python train.py --n_layer=22 --d_model=192 --n_head=3 --n_kv_head=3 --head_dim=64 --d_mlp=512 --vocab_size=512 --activation="reglu" --norm="rmsnorm" --norm_place="pre" --norm_eps=1e-05 --positions="rope" --rope_base=100000.0 --rope_fraction=1.0 --qk_norm=false --attn_scale=0.125 --bias="none" --tie_embeddings=false --parallel_block=false --init="trunc" --init_std_qkv=0.057 --init_std_o=0.00859 --init_std_up=0.057 --init_std_down=0.00526 --optimizer="muon_variant" --lr=0.0059 --lr_mult_qkv=0.5 --lr_mult_o=4.0 --lr_mult_down=0.7 --beta1=0.95 --lr_head=0.00329 --grad_clip=1.0 --warmup_steps=200 --schedule="wsd" --decay_fraction=0.727 --decay_shape="linear" --final_lr_fraction=0.02 --batch_tokens=[16384, 32768] --seq_len=1024 --doc_mask=false --train_tokens=536900000 --steps=21956 --dataset="wikipedia_en"
MLP neurons of a small language model. Each row is named by its layer, matrix (down: output weights) and neuron, and shows model dimensions 48-143. Each number is 500 + 40 x the weight over its row's rms, rounded and kept within 0 to 999. Numbers have three digits each. A neuron's up and down rows have the sign that makes its largest values positive.
After each neuron's rows, "fires before" lists the tokens most often just after its 100 highest values on Wikipedia text that the model never trained on. A number after a token or word is its count.

L3.down81:469523542402434497483493523477509538420502538502512528492506460458511593512503565538466474451524478506496457420562487484534485487418477557421486574504552525458487458439523442474468488517556462502463463485478479483468496398477558531472568483548478540536526520500566535493546441500509489549
fires before: "il" 29, "ies" 10, "ial" 10, "if" 9, "ess" 7, "ing" 7

L3.down73:498547481475460519488488457425498565484482526581471538546467491446490498468482564523499490506539502513479469542510478448533510454500551570494535524508570462467469584504529481418531509483455497415540509460435499493518486397502519479501524500547494503499465513508478530454468420485499527500
fires before: "ra" 17, "on" 14, "ial" 10, "ies" 9, "if" 9, "ut" 7

L6.down449:488466550463490550468512454499509472484467455528505503503516485513479549512579513516472495535513512559509531532499533517488456403575492534535488518385496508428464495451562536502452501516508510457489516432482491463468430530488542491461499494511510444538550486577534504473491451512579518540
fires before: "e" 32, "ou" 31, "f" 6, "on" 5

L2.down320:467544488514530476556504452505454496544492503484485536520503600500533411495443516487537562500505559505508541520477532447575506547451557545482394504518497470438478561496548511504496470564511539395532476513566524455442531512520464533482563496526535513568569487526520483495514510509485459484
fires before: "h" 46, "o" 8, "e" 7, "w" 6

L3.down129:517549526432542534370496519502548501521519531553504495532466502396534458506573580546454554493525503469500539427551542468515514398489505532516532504525440479514446523487457502517500491453533534435497577502497502511539471519484539476506414538498525586497445522464589511594586486497554490479
fires before: "is" 27, "er" 13, "ir" 7, "om" 7, "i" 4, "at" 4

L3.down316:496463446572491500512435557487447494488461471526492524477522475554620575452512531485533526469487492503518443571556467485539519492498516537536481557537462558488494440489532559455463481505496490495507555459504448480475492491446518487573566433493499442570466506537547470514472530506517520455
fires before: "ad" 16, "t" 13, "v" 11, "d" 8, "f" 6, "g" 6

L7.down271:560508441484490462468475535427510452479480469491562508540500524467501494437500515489494542506473445447517553523542548532530510465482598471474532423504475487443526473519550516534493511481461472467528555475447515552539456557445522482428435457491505527629437480448505562559535477479457484505
fires before: "is" 24, "an" 16, "r" 16, "re" 15, "ir" 5

L8.down118:449506515530508523503471457549513503530551492476457539469442477478530463580515516516471514432599553448537490510464470471491543494527525481492500537524475557560497553520504465548474515540504601451481565495507524539484488528509543505527559436547527477518585472537574557486490450528530490507
fires before: "t" 26, "a" 15, "er" 5, "h" 5, "al" 4

L11.down246:450431550559575477529476536518546472552476484503556497446505455450573476570471504513508540447430473454474439551553463440535531493516464545516553484611529551488508542485470497567520473466496542587447517556468538488554524523489544506528555496454499445418424516527479483489418477508437505485
fires before: "t" 28, "p" 9, "3" 6, "ver" 6, "m" 4, "ut" 4

L9.down462:408565468546439527500475480430461502533604521572492420510550479526515549466445472513496498514505547526522523494470468497541506595503481521371445447515428467439504502559478510512508497460447474447547541517521543452515515528490499470512507518544505535512476483491460523407587510542457517538
fires before: "e" 18, "im" 10, "it" 9, "il" 9, "ed" 6, "y" 6

L11.down255:473468489512544489515465446526436501521479499544519574406477491526521536481461381438518531506563503506472494510518505463519554446377461527496496493561592540414512395497565524516482467531442457465467513452500463481467422482441576509532520552499421471605492494465512497477512496534509501498
fires before: "t" 25, "f" 18, "or" 10, "at" 4, " the" 4, "e" 4

L4.down323:418469515486465540442548454480531464508493539481521546450520508509603450446561514498557527505523457483556503463483511499513542554527526520464471505546485514474532467553469583549502555499544479450512509529486413577485490476498521436537491476566512474464464483501526518452499484466492456549
fires before: "e" 27, "an" 13, "en" 8, "ed" 6

L4.down56:512525441473552533475520463537482499554540436543484508498458444487481522440513530534508545483532509475522472552518514506546524468496484567571593597573549520435510588547524440507491474446437591524463491466448569500508473457436525501514500501511489437523476530494520490523512551482487520554
fires before: "t" 35, "ch" 15, "ound" 12, "g" 8, "m" 8, "c" 6

L9.down314:512503540553480465509462534517554576472529499521425470500533506484461500458452502502448497367497511486427518588528467457467496460465508514394402531524547521442543518461517468528487527524572580470435603523443501491458499514484542554537561519465482544496494503493502548517447467553540520531
fires before: "t" 15, "l" 8, "d" 8, "a" 7, "r" 6, "f" 6

L11.down469:524507498500504481534476545527473521480519536435482504475529469485496452549495522476570523444472539599494506485470493439517566455490470545528524513503525420498515505478455473472481572507557488497507525517505435454496483448501505538491496527419519598507450500540529550551437528508475485493
fires before: "l" 23, "or" 17, "k" 6, "en" 5, "on" 4, "u" 4

L10.down255:438464457538397464452499520556529567464460512509483540426470599504518451483508476518485453525514460545535586487521516537490454427471443466562530444528533512505534408466469530500558494437511542518439566486489459440451562490506486487508537444541526483491510471480432448551496472515500467506
fires before: "er" 19, "p" 15, "u" 14, "re" 6, "e" 5, " to" 4

L12.down446:528470523556481541492507500460537509471493450495460518477549503573507486579506500529504494542402554458517540485458450487480480525549430506464446464537466502527489600486522513517466538480487543477437589524540516482555511516565494432483580512529521531583527474502475547440478492502441553440
fires before: "ation" 15, "ed" 13, "ing" 12, "er" 9, "em" 7, " of" 6

L3.down242:489449559500560449508428569465491508507529454471500501522471503563523500418565445514502531443571479556522473513486532499571543532519455523484525508460460411559498521495497536489540432502470485516443519519437589582520477459549502535512459442570431536424550513485439538517559514508524529488
fires before: "z" 12, "id" 11, "v" 10, "x" 10, "y" 8

L8.down318:487492476530475549473529447475527484521546536504494540521531460484574519453491487531516497550495459565539488543538491508510532577485550505488545512487487526493461496539462571517561448468500471497494545485471510510506580433563516521526509552514480517480512476544546477379468534516534509485
fires before: "or" 14, "a" 13, "i" 10, "e" 10, "an" 8, "ar" 8

L9.down383:490508577483528483514572470478530507466524439469463511478448519519533469476507528442497562517482491514532523462504527523518468543544544527506514449484494476563568522520536591467533509455507495541496498441538492478497487517566459444608566506453472526533472486555469479519559529471443527568
fires before: "ing" 29, "i" 14, "ed" 10, "g" 7, "ch" 6, "p" 6

L8.down336:478450485488500430486537590452419502465523510555503563551459464489529468492435503515462454492560438574537481513506458525439447479495443561515462490470444505484441482510493530532480562507444505529499551504525481483459502495511559522515549552521481503516490550525541487586481508559529513585
fires before: "o" 44, "il" 11, "ow" 7, "am" 4, "ame" 4, "e" 4

L4.down229:509590516515577469517461543534492567520535540558562464590469520503486511609588491553441532451491536469544586495505526463468507450473492464467517470596430488472505528457572590479463470530458516440493493526479518489470443475519467463482550514510510554496534547500503533533543486496515419540
fires before: "e" 14, "he" 13, "ith" 12, "h" 8, "or" 8, "ed" 5

L6.down61:512543532518535470446504508461559591480533611492449571546508455469513534492467524501472481569460447510510547480489501468409511498507445477519481446526448502500583457472507480505541471558522540509468480522454494507523554502564479483581500436535433562490486512461443481447478483500433486513
fires before: "ain" 24, "an" 13, "g" 7, "is" 6, "en" 5

L3.down130:476481529491425480476485468473460563506525504553519585455451521509472514497478542481492513492560524525444507515459509460506455492488498582491536421512538476435446535478465525405539482501520476474494487483377513478568529524462521514567484472521488459502453474445446513518464478480498523456
fires before: "on" 37, "ut" 11, "ial" 10, "ies" 9, "if" 9, "ur" 7

L7.down408:558489477566462453511424516511586520566473465597400545497539490422455507480506508499463510468568510475468557541517585535506566486483464507524461566455528523528488509574468494477497472545490529417481550516453545530453469511559513493617491473501402502476586542501461494435546529532542478464
fires before: "t" 15, "f" 13, "l" 9, "ar" 9, "er" 4, "ation" 4

L18.down437:549458536502478475541527566497521562458463459528496488417559511487475455423506533503482594466487505603454441514463505477500503478512511449522579481520543469488476551534440501513416481490542507480467497530503525505441487523480488468561517448463417531472488511483500473531485580534458539501
fires before: "ing" 24, "st" 23, "i" 9, "k" 8, "l" 5, "m" 5

L5.down33:489525541502538514513484555523551539496501531522460501443463536525440524460497546565486517444525566516522458517499514526507527439562476530520502399492470429443556574437432475476536434493552480496445525535526463479401497498508552469526461515546419484519546492476449522448496497511497531516
fires before: "al" 14, "y" 12, "i" 11, "ed" 8, "ut" 7, "ing" 7

L6.down447:516519528553551423469472547486473489518428519586576468520502527507598381421469537529493514482515505449541486383541534494519574534518578519436512551515502495499478523446547478510488517525447463537509507513531499491520517505513522555485494493471533472461524458514522601502490496535467463466
fires before: "is" 32, "ou" 8, "om" 7, "ro" 6, "ir" 6, "on" 5

L3.down492:479421501478468529513447465484460604509490583565590526467514541519494496501550592518548498510522533478478501508490436470519484444463543573489458450499568516463475531519517504502553509464510490468518517509457453530518513519499573433564498483493479470452480493456515415486479467509504580560
fires before: "on" 18, "{" 15, "ial" 11, "if" 9, "ies" 9, "ed" 7

L2.down159:480547548521542449485496554536490486541533543555535490491514497523416479611537467565450510414488528483542524475501577487489529469452422495479540441478489509434472573457523553454515539527458535490486500454527454439470520477510500476527546489513486579480512627534505554532482474503489425528
fires before: "e" 16, "he" 14, "ith" 10, "h" 10, "or" 8, "R" 8

L6.down335:457538541596500440456522532503567506461512506482417542542552471509502511504517554512492518484550476488568539483539457518478525522527500441503539522466595511537555532461491525501430440420477503462480513533442488503528477447532523510549536482557452523484531500484407464557516444515524501584
fires before: "ain" 25, "ion" 10, "ard" 7, "g" 6, "re" 5, "en" 5

L6.down159:467502541458497408516453570476465467433514528513548485548473529527444479539576496534443554443477504481510509429511489551564573447505509513498541437543497519474476565433535528488502549444450514483505536535545484454488528470500463495491566436519451549531524542504509562470496501512471428569
fires before: "\n" 27, "ith" 7, "ell" 6, "he" 5, "or" 4, "in" 4

L3.down5:497512498445546486491512504490438432458448523532554519516538436543559564519438475507448431529569526507495514520525497531492513488489427512504506480541451522512533412542532527546505554506435481499469500620438475502462493446509523490504511512486556484544463454520520483420534591430568577610
fires before: "ow" 23, "y" 13, "o" 7, "oun" 7, "v" 5

L2.down0:423531518539605520522481513490526526497506544579554520529513479534423506565539463507454525466455483464589551535499534565432506469520475496527527449583455502453528561537524547520457489504472544472471496474503458508474531513490471493555524502540506570484573602481488497520502506462527394602
fires before: "he" 16, "e" 15, "ith" 10, "h" 10, "R" 8, "or" 7

L2.down62:467475532654537473497516533519492473491532541510445436535491421522496529479524483450482500498459491497520473468507464436554466479537472550495502489548539506447550563527578557500424425544490530435527474475513449490500491480535500498507456503577541531503540489479461568519450478568504475491
fires before: "en" 13, "r" 12, "o" 10, "re" 8, "u" 7

L4.down102:529456502460477525499472486513536507502501381519479487487501421462555538513459481516542528419559511456565454548493522498510528472481604482494541486467448455518516554523467543487481477472597527525493471495568461496504536493471494470547539571491435462450488429600511431465562453471530537610
fires before: "er" 20, "ing" 11, "ct" 8, "p" 6, "her" 6

L5.down447:413559522520532510554492495531513494536502525524486523559490546507526456531489536496498586462514531456511483485474567467540462494502551567470427504519517565497487513488511541522470477558457479452506525443529520487479538497526549475477527515576545545550543453546587520509568483524479514489
fires before: "h" 29, "e" 14, "o" 7

L6.down502:454490493548559530489509479469454503550506530506461453358485484453546477509541507496560549462450483482561414525476540482542573440481541549503520545570537469539523491586497459515491398504548582489474497457491538509502450502498497510535461460540520492472498539493552560450436482466443469532
fires before: "t" 23, "m" 11, "ch" 7, "g" 7, "ound" 6

L18.down449:442492474516450566504512524561530552452514474501489570447516552478539467523433498487565535440437501487524545469570490490537511472479375477511493503490434499486466481506446511475543466404510520503502446535453462433473534494572554464460446455517499546448509480477490523550478465476477434552
fires before: "l" 15, "ap" 14, "e" 11, "S" 9, "le" 8, "er" 8

L6.down303:449546511476530470422494547500504414543552538500511447538447544459520490462455542519491500523532486431504510423540486483526540475445533516446502435504528518433485505573515571487510479494495516462575496463452505520513493509485516488518507529493518555558487540544535533585545419475458533537
fires before: "is" 40, "om" 9, "an" 9, "ir" 7, "r" 5, "re" 5

L4.down271:468503486562490478453480549518440468489507495555528529489505515491527543498558543466513519508418498551531533506486517471542516555402596474535503473508530562517503543502550467447513440526495566483561496500495486501456476448472491466543585516499515511501487605512539486530500469480442500461
fires before: "n" 19, "t" 19, "f" 16, "s" 13, "st" 12

L8.down412:452529570550502539492487439487526516439525512482488563548558531477452576544528566542466494565567570521485505473498477483576493523520475489467526514529546560488510490575501443505433541513434574462543484478476441432540527483410491486471558525459478492474498503508522517536457424471593513535
fires before: "o" 39, "g" 11, "s" 7, " M" 4

L5.down425:475447493532522457505533567476597511453510458450445495559512453481470505465468484505485533502543503477531502476561459478484489443489444445513505517508534499456529525564582552585467459470536537477436517423480442501490447518543501488519430498509476471507509500470404462505502481539571503564
fires before: "e" 25, "ain" 24, "g" 12, "re" 5, "en" 5, "o" 5

L9.down412:491502522573484513467482502478491465506453508492559470413531508466576503532498478457518516504509508463556499445432518514473499574529520517528482490576491443492512490549516524440505446451533562554519508509548499438530517570526539491566581472499481548521585495539477459439543452454533603512
fires before: "ed" 20, "d" 18, "ing" 13, "," 6, " G" 5, "er" 4

L5.down193:516492476510458499465461528569450469461452499503449468610582508504517562563486403490498555470492468545512528534458520536475480510554447483520468523420529515466411520428497581481584564470449550460545566502513510521479499562550529459474509506510470503627589503527453435480508526450471502462
fires before: "e" 58, "ing" 14, "f" 6, "en" 4

L4.down475:452521539625504487480449543453556529520538494502459498565476487483514559499538507497473428478506511446485528502517509507436439454517525548485585510539502514481586622497523505494477478496467527486486548497514458558460459468530525492512535547520475499531490548481417426500544537521514448531
fires before: "ain" 18, "ion" 12, "ard" 7, "r" 6, "im" 5, "g" 5